Weights of a small GPT-style language model, trained from scratch on English Wikipedia.
Training: a variant of Muon for these matrices, 398M tokens.
MLP neurons of a small language model. Each row is named by its layer, matrix (up: input weights) and neuron, and shows model dimensions 256-383. Each number is 128 + 32 x the weight over its row's rms, rounded and kept within 0 to 255. Numbers have three digits each.
A block is one neuron, or neurons of one layer that tend to fire together. After each block is what it responds to, as a language model described it from the Wikipedia text at the highest values.

L5.up1461:161111145116164140130178112141066080132057134108146174084172101151102120135077138125172129102193160114135102122114104120154138157107157115115104121089095083095141140146220161169158124085097132137104080150200166084090096171106154103085208116162139137163112132092092143131119103072121121061154126137140161134178091155137079205121097120092174137077175105087080088119167103099164105146106
L5.up2916:177131087074101135173121069125126100167149135171104091115127104140097202071086146137119174125190122132096080086087118125129051111097136098132112116093166073129154159073113086140099142067085188169170105138130100087083116145136123152142170117174165103158162138093132141089048106139122087099111154160128055088087102148154097115139144117128109161122077131144143138122140110122155103167185
Responds to: The word "the" (also "The"), mostly mid-sentence after prepositions, commas or copulas, as in "is the final station", "for the manager".

L7.up579:206103137113121106142059120190155149105121164110122159121128084153139084154147124091126232157120112080158174121096152102090133121091127169149161063133113109152127138156186119111199117091121204158108130088139159177121120115177149143124107175133085144072086143106088135121068129116086111129084086137143057072164095172142157107115088124141058147142145166096122105108163102090155136168109
L7.up2354:180113133072094199153072145135178192108139186075118059116141118165125124146180145060173171129136117110177103141092185118110168114127105144103151142166150115131056121116184100111184152112084150155165120094124156086095120143146082121140123136116122196120120116064108120167161114197086116101153107117132123129138112142142131125129127110172130101169092134079070136121207109125147201090110
L7.up2366:124100073134130154155104115105133131178151131083088177097119054124095118152146111129131167066113116140075128205109122144120134114103140068143103112122112159157082097127131161137117159145175082108124059134059072100192096130141135135116153125133104140080198156067119162181099148103147072102177164149142069179118124176100131136176177091092197162107134179104133032096171069118156156139131
L7.up2848:090132137090100129130131120169107158111098120135150152101106067191190191166119097128122160177155117150175133092122139140116169159107138105170155144040150174149179128116164100090157146188149135068108127098126097143107116124089171138142069189075109172102103151138176093122150172132123136141091155086157054088112169171175167089153139114075104142143139130104076094102122186118117158135085
Responds to: Prepositions like in and on right before a year or date, after event verbs such as founded, released, born, elected, plus table separators before years.

L10.up78:140131073142181072113195142141116076115166176081073085152162139119151118147164198200143133097141088129144142188136152124117160149133157140161116158123140103162138209161132078090152094146179115055133107161137070140160130077156090191099137146126076167082114111122100111117148118127144061129128189148113123075125140140127133188110149119191163119101104117107149169109107127111166102131091
L10.up258:104194098157098082102125173144121119150063121078135111098156103121150116155127145146098089148125133101094159137188224107088192127084132102133124121169164177091115098130134116125162143120140178105200155154085134043131134092124114123146134132084141154065201126085124140077145105189171139191117110146161162136072147093136168119121117140087158111139117125132125139108145047089160144169112
L10.up1013:117145099173068178107097170160154104138142149115137111118102200113099069073140153088159149061114099159105112142183098116126118156118149114109112088158168100127112130151107089172113106119135166082149080088101022117091153174083145162153100156136158108156182111098098081094138074139123099169173110105193091123097160160121152206054091128121097114136053154119099127075107133182172098152135
L10.up1641:089105111141085117142134125145130158108165130087162109107156146132093133178095152116147160115136170129126153105109142137095155150154131148106118094109107151214160166133141133175133113161138064100087078152164122104090081203127147174174107197148113137175141186073127158181111138180128122187132142157083138086176172116140126192140119138066115160138139099121097220083115127146107130132100
L10.up1736:148137073126084065096132165094130129168122112099090141147120088119132155109167148132139128173067139130166123130110157118029117102161080108110144176151073167117155118139157133134075176118124158173143130135086125149157164124104105136103140129167126122148115120114077105100120157161134124141134151057071109123115078088111115174131144136097138108125156146106114135049115082182093044131134
L10.up1991:153167072101151113163058101197168124201168109120116103168169146146110180124104185085144166161124088102118180105090095147069154162128133167152169130103136139080122099158102083156133129116104154143138106149125091184117111144116206091165082162136090136122100151110075143160155163163138147176113087116143113055091145134127107151145138109176170119113164136130178186123174122103178156107106
L10.up2139:125079154154137089095148136110112094119123162041158176107153159168135096127089117095148103108188113118123110078125138000107084148174079155083130143150147149119189119185170108108115163153086121138108136125154126174144158127147135081085135131148146112130182109149161129087134153142149113122159237155127118137063120139136133139110183118154087170157173126071140158120162156146127188136163
L10.up2149:069203104126144116109138159127164135128181077064111110092143095137176098157147126189092104076103079101038147140107169119053169168144182117183183079137158090133055118109130125079127120110137117086104148151157130080123145153173124164109113131202113121145163110119149149187053079141141050164154184152160105059129161136105129123066080109156137124107115164105118083135119134131113177141076
Responds to: The token "in" (or "In"), mostly the preposition before the, dates or places, also as the prefix in inexpensive and inactivity.

L10.up318:203067089142133129097076091093169154167137151155146145140160121132106163102119147129199154193141131117137088136147152152098145144104163138105156112138168109129143103143153155144136147106203104141190047107125179189145149146112080104082092177169090135036123080076116156065157094112143175146152111074111106165120116182132125129116113111153111108196112135131135158131139112117191127146054
L10.up1028:150182109094068092132133125158094103157159125098127151137160122144148122108086163126120149152134104077195134107142109133090111133157149155092147139172168041101185122146125147109130113129102060157099081069115141112099087108202141117131092073099097043100187164084126110131107147199192116110091148128151050092115137172087169225116138166154109119152146161135086045110133139146127082171116
L10.up1427:153084140135103158165094129072160134094109110151143083079154111134114140137140149165122114123144158110117125072142113150074155126124154117200137145118063142182132077155079144120137140068161134125127080138173130181141091180135135109134085149152067146083112042098139080123129153138162127124079132105101127090096135174113135134103123105114082119050218157142129104102128072088131107153079
L10.up1465:161111105136105130184153157088138136143125133138080148127179122154153173114096157133161164112146102094194105121089114122170146100125106067132099119118156111114078163105095146136109116094153096178188136120136175106202137157174084128095102158132111158084141134141076147121071071182081087119183186100112101151127156145136115139112144136125148145121098141184166069086177122185195128146074
L10.up1838:147099078163118118133126045076148156114123173123157190128087144082102069139145143160164167173135106160138177170099124161102082091134143175161160129123114145164103182155147125112081111118171122063171090113129125165169145141113104192054091148162081140063144083116051111112140080150090111124132158163107120157136099120062099175106113139130135141128137126145095061107156126127156150126120
L10.up1953:173148114195132142145147084114186180123161111135175142199106148155095127109099219147092132118135075070178137091082144214110154144204127111085183139122122082107152141161152078101177168142098096142091092099123125168069169152104174117116141145185118100100138119117085093140125118169122124168087128188131131105105130127092177128127083168134112122106099175160078118076182158099177161172117
L10.up2252:133096071137144141136120113184202106161169115164147144116178131112092182154064177121145107114067091105105153099142123070110125076154123159086078057064124143177103137117135123157118100064153165118121114155091144118106193125125132120137134101161055136127150154044103114179152095095131124106132120165083120123118099186144126132178134144141139112086120109158125153108141146202135183120144
L10.up2539:215047120100068061141104115091148102141082110114146104143128092147174115117135176151120095154165099086109083155080115191088146150134114083176126140065128116158161146102107101099160099056112113080129131133085126170083101066174113123098090135090066172112078124154100100107124082112106114092115132146100141086174157177119138175165121230150149141175142204168152122142124149115185136096165
Responds to: Tokens just before a four-digit year: month names in dates, commas after days, table pipes, "from"/"to" in ranges, opening parentheses.

L5.up1372:120128156074103092160135149174093081123164083179148174133090207095181145141070146091102156152122148139123164147141175167148088128183136149120152137145155088104147085184145109125123158142079116152125128098147108122090105151088150181110031114118078148123114109075191136085176172155144090187075210170140107131119129143166157153136123158144063163166061105088174138108129140194092126085110
L5.up1665:128156052115085110154113184162134129120174139143125136175144141137126114099185156137120174149125165187091119137144167124112123129149093133090147145093109151116082072171136098095075108141090130113114186111094157145072127119117120100154126121117108152139184153182119129103205167083180130094165123203113133178106167107140125175155119131151138192088084158216128124156141159152200112139135
Responds to: Final word or word piece that completes a multi-word proper name, especially organizations, ministries, awards and titles, such as Tour-ism, Human-ities, Photographic Education.

L5.up1111:156148154102158168132149144192145114177099133168114119166105119167160121106132105124133146117175096093073095117128102167128099182140120061140188097168076104170122115113099177138057128176145131086106137126129162148148083143112107147147128099107098123093127137108145118155152156142096113139085116133139094147067125126158190062124070125149125176138072116172117148079142210120146090126061
L5.up2931:159156121142125178126100065180181114187143090150123167068154210107136146127084110120133140135199149108139110123173200128161085137192112095131170078195099123133075122146106099145084133122113114139168182102111119143113098139112102151165144088148068159137104072115171170134241205108111153145125105096181102177107168146134145142044200093052119051160046092181133184111110177133156132138115
Responds to: Final word pieces that complete abstract or process nouns, often gerunds, like monitor-ing, polar-ization, cred-ibility, usually followed by of or punctuation.

L5.up178:093093194109107154126194101170163084202133117110111194151164132156137167148150100112156143111131104165140116103100118159071127143043137109153121098113114039098111130147080092108134093102191108121154185101116168140169124161126130117161116125151198138140106127072118112085146210166182135101174172198114183109168144127107162112087080106162206123095161117054076106122118148099086119152108
L5.up2233:153059075107108154155144157135112137162131071149164163148151131188102124176090161125080118145146104161138082145153161075184135094100193079117133177140105138108081184127125157104122097098146123187125118147051123162092137084096126101127107118135162102159101101157126118134086133130222168159126158209109177166126123079135121113132152171113129119101124134099085148099082142090060139110089
Responds to: Mostly blank space tokens forming empty cells between pipes in Wikipedia tables (results, launches, fossils), plus scattered mid-sentence nouns like Literature, case.

L7.up85:137107115090125099127151101152164140189059076145085113115157148212170205124160146102146117123115186110156149105112099109108164152126148082177206168099128109109098112091165109132163110102122143135110164117121105113110161226152174123158109125157142155024114076142155105159081159170089123153149091142100131147115098140078164136103128179140156157085136107131113149090142098164062117104131
L7.up561:122117121122151198148168152114146130097149126087133125088109134139134084149115095131117129101142122106145139116179166123113091152123142111122145114106102164170119140102109102109092171122170088125139112158095193136105134149142087123147124127091125143134158128069095117092143118145153110091160147129160185160077124124138139100102166160168155136150124132189170144154141165129120102126173
L7.up1081:078167069156117151148166112145110149136175127138137153140138180109149146144170120065118118141116117128138123106118168183109142116125099095127108133094083136168115173160120090085101087177092118115102150127089177083182129119160136187137087091105123161158146181100129108116159122137086088114057106139101093109106140066093093147122137148109145122128180179129154149130148118155127103133164
L7.up2525:123162069133088157112146117150111121133099110109133103098133110096127113160133159120145167144117113147129128094104130135118163116171118106052233152063057175104117113127119085110145113133113113087115125147150088118167158113166117123142077080147150118131127169127115156132122151131165122145141199127087157112188091111068150137095175171207141192157148138126163090145126134171156106143113
Responds to: Non-initial subword pieces inside proper names of places, people, venues or publications, such as Dist-orted, Bogn-or, Med-ford, Bur-ton.

L5.up647:157119119145138117175095126197162134144115146069120166128125163169158102145176130141137135120128158104138065148115159153183135147091139130120139104135131113164138134159169071123119173086127120089137123174077103162113164146135095080164143145135114144078121145109116147121109167123142167123177124150052158117147143164126111131084151100174128106144175145039154118094171138061198126166122
L5.up3020:108142177163118089141134133123094144113108152110121096068100155129092158103138174113118125125122177163060119164094128160136124150124164137141131088111175162224168139130225122138206125108092116096080124124114092153106174094175105160189103151115151188114146127156198158114108185187119173126097161069164146105101184119078132090169161113150131057095078150107137142113124074108146094170108
Responds to: The word "in", often sentence-initial before years or dates ("In 2012", "in 2007"), plus word-initial In- pieces (Into, Inaugural, Intern) and occasionally titles like Admiral or Coach.

L7.up266:127106092160172154130102143108117149103101103139156171127058156149151055106115088137147189160109181143123107138094097179089111105136105088107131106119093125124120089152176188148123194110132108132128100128156160136166165145124162121131159106156157126144121088140095149088093084206157087151138203129127044113147110132161127123133116120180129183118090129158170165116156173123152083138090
L7.up1014:149080191083152147106130107174133064126110097155186103141124126133113058161175114060155113154148086092140127126155109177154089067125174082146165042146071093139139112146116159100118095091123122169136157136124128113173126137155104108089146096144074127117088131088155128132151131111121159124134166121101133112129150135128191085109131164088115153134110127179152202132133110166140097128128
L7.up1277:161117146119161152135115124196098109140065083160158143138092097185167154106140084107122202155128130137121096071176162186132163139119105097114109103183127107196108130191154161111064115161151105122100131136136122085067072161129121143121177093142104125141148113143138137168115201081143130093155158089137077120160180095111101150188093129103118143151093128165194186129105185123109109142109
L7.up1644:114175125102130109166144147169169096173090102185142094150133118120110150140098138077115130114131089112178146098108181124180077128101193130156126061154122104156094124143121137117108119112139114189122081107090166157108106158134181107048110108090117121088122133124084098144108145063129141119143205096152103116043123108159139104170105172105156134145101134115141099119107149091141117087148
Responds to: Final pieces that complete abstract nouns, often suffixes like -ity, -ation, -ness, -ence, as in diversity, happiness, inexperience, plus whole abstract nouns like power, relief, interest.

L7.up630:150132145139127133139131160149126159145141123097149097106165119169145130136174179096076087087148164094155113143071144184129136099141096142201162153055165098142124108149134147087108116108129173142130144134120145121102109135112097144176126103148064139074067180065160123112090162079102161168197201130151172149159155083115141106163127118111125163136117148098075083079194128155086132155097
L7.up1227:181151173093166111155190106173071161098137083115083156140174158157152192109115125104152081099148120126127084196133152111158111153135134111109121105048124114163147145158102150133122100148100120078101141154182110103119088117154147086120134152145099094112117150094137076123127168080160117132114136120089172138090179128104156120150073102126108175118120122081162133105181174177109104100119
L7.up2853:132092142150135091142096124090055119150159134138112098124172089120111179152177113143141146168198115146132115075141125121135133149084085121205114106124147157163170079101108136146130099085163103130119155169149134097116115171190109117130075096166101090170085089110112115145094130118162134098145139149094141159140073103138177116104163141121115116153142113089127124144151111130115131123149
L7.up3051:113116152132071082112120157132137067126111131144120129135142114132119107144138095061145086097153117164140153117096111137108116176125126169110170119096145115198067090130164125138131118157091134166118200076134172106115111125114113096160151122124082064150146113085097157135182104148176168142154141145122171160135136118099145148069136125092135123158146123156176118171187156099118066053130
Responds to: Fires on the lone space token between two pipes in Wikipedia tables, marking blank cells such as "| Won |' ' |"; weakly on pieces before unusual or foreign words.

L7.up256:121135126111140126161132108122118156114107140115119094086126120149147082113109176080198070085111147128141105112103221147088145170128113141162050095145087160178142085164103170143103172125146111148128133200151079129132119157117119125166110159067156149118130112090130148104111164129150093129100124104101140171112146107155103102096167103101136110151030142114119198208107176173141084102149
L7.up494:116116168111197093120115114119164140054158187173150124089177141092115101118141133140226140153139072132100140158065127147079127160119167102141094146171072127114142124147141164186143131100156165147153133138127104174099150119075092119132137130166097149090107122139135132130153102028075128123105096078151112101133169105137057129075094161208125118103137160106069135125117110134121129114140
L7.up2632:115095138131171096141170147062110156076124143131149106129154076153103134112085181140176089054112159079117150159077172194090150175139167077181113115119092136155123128107106097159216149128144145151111095145082080076089187172066166150139117117155082116133136113066149196174117124118100085149040101142124080135105133155101083155062054124140099108166103119100092110097172113178059157103138
L7.up3018:128148093138127118179112122150062145088098146144105108119128149140128174128106149164153109171095153071126146071135162177145157171121142099143159045136114136085063107154127094092168171046148079147167134150151126148093218168100087191151076125178070138077087126087146143079128160116123137115110093114164132085108175102087068106182120158083156156093128175126114109135100100154077097082111
Responds to: Non-initial word pieces that finish proper names, such as surnames, places and Latin genus names, often in lists and tables: Spe-ke, Ather-stone, Alop-ias.

L7.up733:113150071135135042112084100146148115111151158093089081161165137029108184134151138124148122122117152155105152191045158121090158100157137132102143146118100101140138122181164104203172163145112141109130140121099107110126122202084114140131102130114106179104157142113158171143133157074136107124130094180156158119070112135089162157088078155121129092185117097015133161121121102110136126140123
L7.up1324:137124099134115114085129164109106182167161133114139104096128113074120120142141122126105135132159088177181096078153145112164154191120161150112132072155194139098065152169135118101128122126083141150128156156122130152067072164130092077137150081116178122157151147061143157145114124155129127089080106173117157121053186135145132088190115156139115115127082129116135169098118181138149144175143
L7.up2045:127118147160119076012143133180133147173138169094078140114129151162114174092115125132092113114142116082118138080115121151091139115107123142110184132166157119094135104180154129088105103127148103115105148121133183139126179151129139114169164147103143172118144127077080141207133162091128144167142150160108190168115151104083087177137098098103221054100126153093147148132131111113167110124146
L7.up2589:137113167198173104094108127128109115112148137054130117101147125142117110161113173186087132087139134168191100145098130114079105140135081098116170152115139068158155137151156065117103084147168135147090153127133084099127095132112117101123181150134105138114197139128153127121093192098077118119141100183155140086132128117127121160113105115153211134121088119110087148093143103072119128163128
Responds to: The word "in", often opening a phrase after a comma or "and" (in addition, in the hospital), plus In- word starts and occasionally "by"/"for".

L5.up239:112048088103079131113167151128144107122161173147120158140088065129156111206147128121190144190138166105155165132096139122079156090129137159162182098099104130157138105135105110188149157114167138127098116136132080104142112101175121143134103140135160133105089124163049142078082132108122186127117167099140134058127096186084140126121096085142106127167138103115071121112095136111134120116142
L5.up737:141092158048111157069047168100163163142150148107159108158135067192173144129158131157152145132153113135150161086123154147141111120105114116150189103098087077099130102144111099130100090146143153075125138134100115105088111120140129141135146150083147123079151101073070172097152134095157153169121191093085197091147100175123059208099136144119106124120096133144095118121159135086142131118113
Responds to: Tokens right before an expected year or quantity, mostly the comma in dates like "June 18, 2008" and "born May 1, 1953", plus circa, in, about.

L10.up758:174146167122161067192116098182097078160137138129118146174194083180057131129189168145121065095105201159128169120085123118114118079130177112201204135114127082103097108170098100122139124092143173067087163161131100115143180073145086142119109124128141083102094136136085134095073127131147140094138102159136106086131118108144087126138127123134086111113144066107168138165105177139179058147074
L10.up1256:127150128167100121099131147118093162136172082137128146145172116197140153174162142123115098127171087092130101109131121124081089116132166160116053122183204111163203146105087180095127090139152154156144131187097127138129156204148183150161158116195104122112140139117143181091073153130148125064091179176101138099138145140131157155111103110061203111140124132132174164077144103113109081136115
L10.up1393:121128127101116148039059136150133094147149191122113145143166112120145093121171144117121052154169122050108129148093112126093104091133099067165119120179115130173115096156128180111150121141135145158137134105066118150134136178066073161131160098096101139141169122098088137067136103079135162100149172184128187098172147100188172201165172193117146099158097144112170100119103132097103090133164
L10.up1472:161119159147141117123114101118120059156158119139106144083165114102140140149141087110109100126113064130140137070163127087185083121134124120143189130124041137122094163124122117138073118181155157161198123113146107160077075158105086098174147162143123109159115173086111143145113155134146141101109118155134083137168126128161169116124105145102167126139167107113148150109115120103107147129123
L10.up1561:118072160105129108082129087124161136124157072124125174127143057119144156120136139127089058134155152116144111079147118113090163156133081081101201144098090105159147113172168116099097161062131153063139152111124161071150104124120094084159158119138126061159145131121153126121151164164099142131130088124095112149117097161140159160091122061080162112132079110202177090071122136105120149151114
L10.up2065:120130139105148138106087134134129144167140022101152123120194104120116153119154182116142077189141049135076095120122071118072174144150144114155122148123109114159079167091136125117146142159155168103130153118123195117119100214077135128165155079113150106118137163060134083093161108080155135079137144160128175156097135140117165077140158127165098161149111132139112177096121107116111091063117
L10.up2640:147132190124160180106084111079129090158102104121151095156152182143127191137143150145050095122118074090104133134113165162125133157171105110163143147111136129121145099119125149126124132143124149070118092133165166107099152088181140096123163095129105121146168140109123154114113137116149161072156116148134131096162112125163172083247160118075125107157135144112132160093119103088133060105153
L10.up2855:079089194117149145137138126106122117155108131177048158122105122134114137099146131089133075067100092140165132060138191037187123169143127143192127112141135069115163148100183065139158163119186130135131112135050145089106135055155077137075130139129115135108142120108157077124096144124180143142100098149117181132107083147125126118149134098108147147096148127143126142157092106122185087132122
Responds to: Blank space tokens between pipes in Wikipedia tables, usually an empty last cell before a row break (e.g. "| |"); occasionally a detached space before word pieces like ions, ore.

L5.up1782:109123093110118155108153143135125100187159131123134109144089086140122065126121158114095156114079171104157113168145144166112128124081110130152093131162117187119136133133150137103157151156106137153081147036116118142128127151155123085176114058110073127085158082072061100117151154157170149157108158090096121102128131082149112159132133105056135165094145125137139132138142101091151150131113
L5.up2362:084083165129104117118119147150183118131084127094110087100102116125140094184079128113129119113182148080080169155124166172166146146054165130106077149131118122078157146134158205118151105098188110141108124118143082095038181143111149118114131104058124156150075149072105101180131127107153142161086154152149098122051120069075153083154108190119166141167076110116082128150100126142129069102090
Responds to: Final subword pieces that finish a split surname, mostly of people in cast lists, rosters and citations, such as Pitt-man, Stim-son, Kend-all; occasionally place names or ordinary words.

L10.up276:145137113109098142178123144112092150118133136133082158154165143104165155138165105133160135142086095121079198106123126114129145067098127149067148180168100153092112109127151122111124115143123153081162157185051106145063120106109127183138146097143062204115116087090130081113155112104136103148120127082099130147130173125124168119121125136075140202124108141096098101128107049137125141147180
L10.up289:081131134128131124125103159118127165136139105064101125155138122084120182191088137074184096166106126101139138207107045167149195081147073165128117175073130120126115107151168137140087103148080112166196078075121143114128154146146126111172137208143134174076135142109078071108148143090127160064114124118152106122142169133120131152124122171162055109146141094166170112105149100165101113136115
L10.up1222:098125122076138153153131139104196131126149132127185161119132117117087122181097107086141099118140125201094137171147131119128148147172142072106149138146109095089156108152121183123062137118093095122148174058057114153079049058140109103095117107161152134081116141136171176134114133123165143180144118141176115086081180158115199106162065114053074061116131098075178088073107122181118152147090
L10.up1323:137142117126111167123179180116121143141098142083112103095155132063153133112106132114172133075090100154133122165093095159145110125117094113163139102096108149125141109164136173133139155116090067125115147181207113163189108142163139130109109129110113143103060127152088157121049143137147120105055112182127174151108114171106132099150099182091199084056118164138116124130043116182122122170127
L10.up1788:124102141129096090123138109141162161154183149110185150158159087074106132127113145103159129169157140108107133133079131174110185089112099149065152135060116112129154147210122162166158106118196087134123148115116070122133155115114144147139081071133160149132094110155171130112124130063132174131155124165160122163070124122112133156148137121116066079130068152094198124073157102202129117148118
L10.up2049:171111074120138097181073122184099156118190115154139096139108165080140171183086166092168061176118058130157103123137143132134108130167174063147116125102137106132148144130102127121108177089106089171156104118171135092120117159124139159168124182116137191117177131056141162102137141166101105101095118082126144112062138107137113114124158103206123164090156117059115126133168085181134091080113
L10.up2297:064154070020085071203127125123146153185130177150140120154129100133138115160074104088087134105061099080091068111076102103105155127160143130110164158119104120123156128141161101132131119135118113214144133103082124156130155113127104097161137164118148151077140133143120113130178132132164168148166097126121202153112133144092147112094098108094093119097134151106170077076130155172125158153145
L10.up2826:163091124072072111103136100183132111125166113138097178146143128098088129204157123154109115183136109116089137106150115173207149143128118116136146172098120155116145131149084107121078087142097144093121130134100184122128107136127137116110146139117090106059187172093131136162177199112116121147062093124162091158106181116139165131167119183148085117068097163109100135185153143118082147171178
Responds to: Final piece of a multi-token proper name or title, usually an article's subject restated in its opening sentence, e.g. Neverl-ake, Desroches Airport, Interstate 395.

L10.up28:090147080108120072112111148154189147122118129129099133149088119104129145120080110068166107125062140120183172138092111148185082136130097129158178171056114180201099154112177148181117140127107108130146087146146096101075152134145123119142123152099129150113063123127094117083117133107126163181154127142188102115032092072075125103143109134100079111113159062075111123178115113133156147121105
L10.up101:091147180106141134105115107132186112140181099067137108102098141111135218119093159112163150155153100131131111100125142169135118078159138159181143149083133122065131167132147084108099174114136141114088163152141136148116074095111184090076105104117197153152137152102160117135048141097171110132079150091196147064080126160097149163094173126077142142065115054144108169118097148105086135153145
L10.up169:180147195096121102060098120101157133137112174125135174106116161176080177113158121099137084149170157208153125122093066121119135136126125146137143203122100162114180176137141067114202087097117165110183104116104079136076151112143090134099105138089116149106143134122176113131099118154129186109085118089198174067110179164087126106145116111114126090117146167125097153097169158107126102164110
L10.up286:123111187149115104099082148170113152169136145090162160097131144147120121178089183081156142123099075072126188100096146086083160164094137105095136181164104080159165159172140120129117079112129182138100138146134113157082097178215103111073104048129125145067141147114167168199162138145122156162092169129134110096104193109130086084151139149105143117143128138095125137142186166136117116093117
L10.up328:145104135138128118144117109173162170113206102121105159117078129119120154079054093093140131159141096093104114120136162143157158063131107092112127137146122121121146123169147126102105132144090177120179110130165214124090204170143099140165096102158073151103124136158119140114134134100147091171116061117098122152143141130162150151100150109122133125144130086141127147077164173168153107142139
L10.up1169:180137138118135195104127134090079117104113146086109163163143192102102147125172110150137079117080127112151100116103161126155101148112094156121149083115094129129176064082137155169158140129110133116091144175108159163138098172161053102152153120153166170050097160147074124114184162125126140101204131095164151145122136098119146131147123171137163174098094073139183078129156184108135075108104
L10.up2788:104166128206051082125087143129160174101140155092158152130083151069147150121122127117076104143110176106127198140166206108110120120103130128123189130113116133151158112113166207141176095129137130084157118164149121134119094173175102111142114090101109088154159180101160175146149137143114091130157134186127121087101149098047090102108145115126099213088106078109162128082122148179087120107091
L10.up2798:143142108110124115129095151116145097179158106116147138112039149115130133187091106095200141150148121114141181088117119175155125094135142159122132144115136090125116123134106143162130192160068159142090161168182131086127170160191142190148135133099165148139080129106203086153143106091150134126068119127136095167144117103136173129193140131112113223094137097129125097109159156138116176155152
Responds to: Final word pieces that complete a proper name (usually a surname, sometimes a place) already mentioned earlier in the text, e.g. Coch-ran, Glad-stone, Os-borne.

L10.up1059:156127087173168101088042131139116105103129144156106056162149138141109155143149120140229059127124125144173120156135130127084130077097135133153087225088070070120087120166124120095224099152121110099099121140173181124069127116134103170120135112143203136162174121083180139164113109121138168098131128125135129115184130152106117079162065156103143218082074075099192143122124153142176100170121
L10.up1105:128150134172149068115169078153119138115081139137111149130144173119072150102183157122068084134144109181119168166218170142087128107153125147124130172063099133133114192133116127085154075090109109127098135126191144117115123140093142105205169140121152149168159096086180101117126131111186155187137101133095133128207133096106131142118053126123105109050120113128115124048184142106126149150093
L10.up1476:106126142088137125158126147100138075141081135143124135165147123174133172172124119159156048126120126093121139168128150103133143110100078141146129153057121135153120163157135106120119151103054107148170166103215119172131089146155144162158149153160092173151147117159103160100154088132109188150159088129103150079088154200128154152108127120163129150055102149122109123172137156086090097136143
L10.up1543:136144166120104134091157086114182156075089059150136142090095127141139165120098168168140168112111135178185064168116157111104183141109139142121099177156103104137144081139135144088095149060162079122122151082117179161127092145111148115139155171107097174055098174107102086074145104147179180122176132145148128102145168156148101121137103191119114118121108131106175168140136138131137119154165
L10.up2291:182136126090177115120109217158159076097106163144097135148150108163131132153072119139127079137183100148085102146146175074147144180101154144130162128052146136058113146128114113109167113115126125160077149190109089147068100166111163106099090085192079131155147115111128136130162096149131085174116146141120125075120107155137172112129165136164155095124082148100091111128147118072149149159075
L10.up2373:106137128139111079119185149088128118075112118156116186120193142135144119172165142123130144229138144135145140150133113080103104163094163126124075107119154118141129152134100149142110104132158142098183163120115177101102149158083149082105220130140171165110089043096160134096125084151169124114174096143106174101159111118124165078158099126165118162086106056116075151099156111095149134163160
L10.up2399:083100148094122115097100118112120153186139128106103066118107077134089118178123173142136093187146129080082113176123093105112107092184128096128116134117112151136170145143161166103137136100115127140116182145117113123089128148077112083177127121113097119104177144133134131160094137133118109159119092149110114120130121121135158186077154132097134141138117170082118118114084157088121133214147
L10.up2514:110149147073145157104109088134123123134179103157162122140146041176159103149163163143174162003081157116132157142160164139141111065111154116121108196052107107135122114189193179073136107197135121035124079222208187084096138123124163152071215136170147173103135144140045103143093152095124139101150127137180162154159100103097118150118118119090134157091104077139136151171131149119175109166162
Responds to: Mostly "the" right after a preposition in historical or political prose, before a named event, body or period, as in "in the senate", "to the Serbo-Bulgar"; sometimes "New" or "York" in place names.